Weights of a small transformer language model: width 384.
MLP neurons of a small language model. Each row is named by its layer, matrix (up: input weights; down: output weights) and neuron, and shows model dimensions 160-351. Each number is 128 + 24 x the weight over its row's rms, rounded and kept within 0 to 255. Numbers have three digits each.
Before each neuron's rows, "raises" lists the tokens whose logits its output raises most directly, leaving later layers aside.

raises: "ont", "ent", " Miss", "ants", "ently"
L7.up154:128081133105106133103173138129100157103126113110176147072135142098098120145101101072128127163097152149144129103157135114129091077159182172159097133152130163161091126147143107130082147128163167135073102139122143084109110122119164116119079129153122132118104147126129096132109120144134102151134126117141111128151129078141133137131115121144133094132114152149136143107111145110130140131137120106118119127160170108166135138137133110136146121121095111105121136082105110108137145115081091092127164134163133081136108137099129163092163121125155114148115143097104127140126100117147143090
L7.down154:138090149148168106140137174098134117101152117148112094104146124092119167151108148091155138111123134146127151135122145133123111086119138113141126145122162141088160118153130131106141181091132145162121082145102151115167108139129130088138132115110142178126119091119125120123140134093097099133136097108143118114116185126144089093089175085138112127146120167155149099097068104133120112156115152113107131126155133133116146123102115112136087111150114170114147119117104125105122171134102141112097116148122087117113154135137189137139147151181175122106159108147112120131153119140113146121

raises: " time", " period", "imes", " year", "asons"
L6.up1256:119151114170137096180112110157127145129109110125119096103140144143126116048121185115113110127121159144163146123179141171127079163079107149132123121168147144110145121159141138107094148135152134113133137102134146106105118114124105144141107144118134127121143146096089110096129114133092150094169118154130120139122118110139161204145128096166115093120138095123144161110180098135110133150144136133128153104106113115147123114094140102102129087155156103129114154123151159140090118161120118094131126122128160121124117126078149079169156133150155145163155120123110119124148103142139134170
L6.down1256:152114111134150058154076128157135112122154136160136115142139108156118107099147143113082139124121174139177133103149111127147138156114154155131086159135164099080175125115109112104116152121123123108137138089161160120098183166155133127151103137128132142093149151122086127095110171120065129109172164142122123088154142146164105142121119095105106092117088131149144151094132160143161153080142144109112125146132119149099114138176133100130123120118121140163132129133126118155097111116120119109148148152161143112115110112123141145156138136113106169115121137092105099104130149114136135125

raises: "led", "ling", "le", "let", "lor"
L7.up1173:064138160149144132123154121114119101093123192132100114106079124118115122110172145110110159090122096134135164136103123114076118106143131148137101098110142143099151100108166106123108133159134128149141144127131106139128105135123133106110099112116088126083136142093127103104133101107131125112147147103108128113112111134176154148091140135124134143106147138147148144128145133135149119100121139114164117128096091140149139118158105102177127111125162149115122155186153140118105111126126125162169138128118146122152115147126127125125097168128116113108117128151110109096153107112141103160
L7.down1173:124142082156092167130130108117141090125134148092144115123113126099105110151104143134092149106105117158140086153117117142068148120079113111132111119117112167140163129096141130161139112144154112130144146101150119136099137087125137133125136108151104135159120168176130114111118125098142140111131116164143155118142156090114116136147142139125133149079141105136102127144152152094123115148155163168114153119070160111122127105133115136109155183145108121149079120136143076161142090124141124116126119155143128141145115124129143117173129161121138088112127142131102114097125113147102149104

raises: "ale", "elling", "ales", "olic", "id"
L6.up625:169120128122105139125106151126145098088103135112098149122131117111136076162115109114123138106138140178119078139121130138141112117153136133152094143095161152136167183153161133104070120139134156113164091177137106138097134135105116145120115117124134119118144127140119143146161050176121109089161091095123163132164152113104107100111130137179146144144157117093156143174137137151134125132140147108150154097135123116123145104132137160166113136157126165097127144152161100118125105157107180129152078116100166104157149102131171106129117191160099144150149132150127134121099118118103125077
L6.down625:106155121134107154150115106091102163137167128140123132104106131139167149119146159109134167124076124155094114152116087075160132158117119160112117131171106201126107145139135162160134143114107112130102098150119142118164093100108115095089118142164154146099138113102099136145154109115175153088136156178166149120133165153145129170104120105117157132148091108108100118157151138116141146123087140131077136078172107171109124086148106117098132138120106112109115157159126142139134039114105121135146099165173108115097106095135153148137135115113119122143123178117133136102109089135147119100

raises: " music", " guitar", " Music", " song", " track"
L7.up347:080112107133132144130138102149137169116107136170102094102097134142106122083085136176161124080125125096142100139156127144191115119128147144162150097087109160148137127138090175088117111115118115136121154089135142094150144128095114085111162139154138131148175099075104078122148114103082135121151150118093140138118111134102123129124145145121127152106129175157097131112145153162119146115120132097146141100097135115148127105117134118134152101132173142133125121156118143123104111122119169123144134123134132081159114133125146108142118094104123153109130125144133120154134128128140147147
L7.down347:136141177110094117143106093132125112123066135128105079185093115141142145133107092139075154130128121166166099150119131132130142121134118091117134117097153119139106130141135115126139120094088081107093140157123081123140107160156158138112123105142136096162126050078171097123123139113133077159088166141129119131097130129172108156094119132127187107085135161106147151117141116099109159155112168133124111091115172111147132124121112135152102111131129103125167130106131068144137098120141155164138083178127141127135101121123086137126152115109139195127112121138115134144104122072101128127

raises: "igned", "ived", "ided", "ished", "oted"
L6.up739:105106117138135165155151167086098116126146106131152149144153126104108073136108108070136132081137140144105149132144162134096183148160124131121108156102152138111099096127133139061201114125097120121118135155136163109167123122100167127132134120137147158123150102136139156118136130177139132109154100110121122110112138134112164153120106123087151104152172156135098123138161127120134120109125139114171178066153108119118111138153121123144133107148121121137115146138146146173131097108123124110154133113099131138117106169146146138144170154132141104138120184147140097150134103134114140149
L6.down739:122107110108124108152133117135133124126149131126158124125085108118061121138099121130151092115134144112168129137133122084125138140183121156076130139112123096119134112130120128126131150130132057143119128112145129126169111118180165137150124106103081121112161108138121155145120099160132129139150108124135122146168107147097129128140174120129104130148157130108120162113193104140130119130137115152159117138172131117145118155163097109088123136071128118099153063116144123109109110129141121118138157162114116110123110146115147121168140130167120132157133130099148108154127113131098123143

raises: "imate", "imal", "im", "ion", "imately"
L7.up582:153166126107121134112160108134142104109137169168076102123134148117136155116129123136171122135086095136137111127127145154155150110093104127135117157103128154131139109105139073130114170181096159123129145102118139115123141094108128110114140130139129153094136115122110146170125128130109161157141138110118129157112107119130124155116098106165133158163169089121159158144133168163129126116130112112073131141146123133147154131122110161139120131139108173117038127155125102083155094091130116120180131135084081097141138079141072138145160124138125103123090137100180101116130118132133128134
L7.down582:131137152137113139105150091120137137083115167138129120128115095107108120127132094149166109160154138112144132101177189090139137133072111086081130163139101115138134118145105118180106117115133151096110102086135168110145158120166136125140146104135164175159130115104106086165158105154081137106084095100120123133171095148110155155154149126124111106194133104124132142123160107163182130123142126128101173058093133109143155099155113163111096070124121149157138115105159123120160129110134110147136116121141134128166152152105122111117136123155121140133148116137140145135080164120162139136

raises: "ative", "atives", "ee", "one", "amed"
L6.up1458:118151142135110129141133161115138135105104141129132114164138100114160143137159155147127124156101094173131137131133116095114109138186165108100125129113107100130115130098176155137094167143088136090187145097112137135121156137125097135131147134138118072098151092116106140121116124135127131112052126108134166111149129130102136135096150146095102129100125163143150121147167107114140134142130148138135142149099125138101149122149149128132128129120122140079156148112103144110140098113114077153117167151144172087141127124140160151146141101127149142119080136163154098110159118113153129132
L6.down1458:127128177161157148140075152127144130179146087123159109136153127144142106103162157122183097100104107166133168146116105096113142120102178097159102129134110135112106112173106129151143108176169125119149121091200132128143113142110124090130108123134096144151111123148121143123141125114157146100154146095142119155153108088131109123101136124151129125116103117155135149117146114078098138128166136122178122114114142120159125125157145110180119140089127123142126135079127149131115126093168106155090155126126137157117103141113143110080164114136107110114132139127129129136161132126123153130

raises: "ults", "min", "mon", "vent", "ult"
L7.up161:119120100135103147164160169136153104121153148147091116139141133149189071131161169141137124085168126113159125135095111112114158147127128158132093131123151122125125158134168115113154135123097123144125129113118157114142117088140120144144127100131146142195117155085138114096139113130153149133137129101187144144138115098100099130183140154144142102091143145153135109129107109158097153132120112113117151131122116097107122142131170133101120131122104140137139144165112133148135111087167144116102151118131106087125157054147166154140165108138137173163177118122121095100122100099163107165
L7.down161:114128109095132092115138122130127152132129154139136156147112153114165174143094113137162116078132129133115143124145141147138133152109110141120154085128093109129123092105119142120166092106165116171138115103127110148102142140092139139151104117129175107160102143143170136157125121138175162086132116147135160139120110101070126129107147149143129104093131149141114099119123131123111101123145177077123162124120147138157108114124143124146135140127059117126117130140138053106121123070102110132170132150144181099066169148114148112142108124117161117104141184132112147125121108117120118161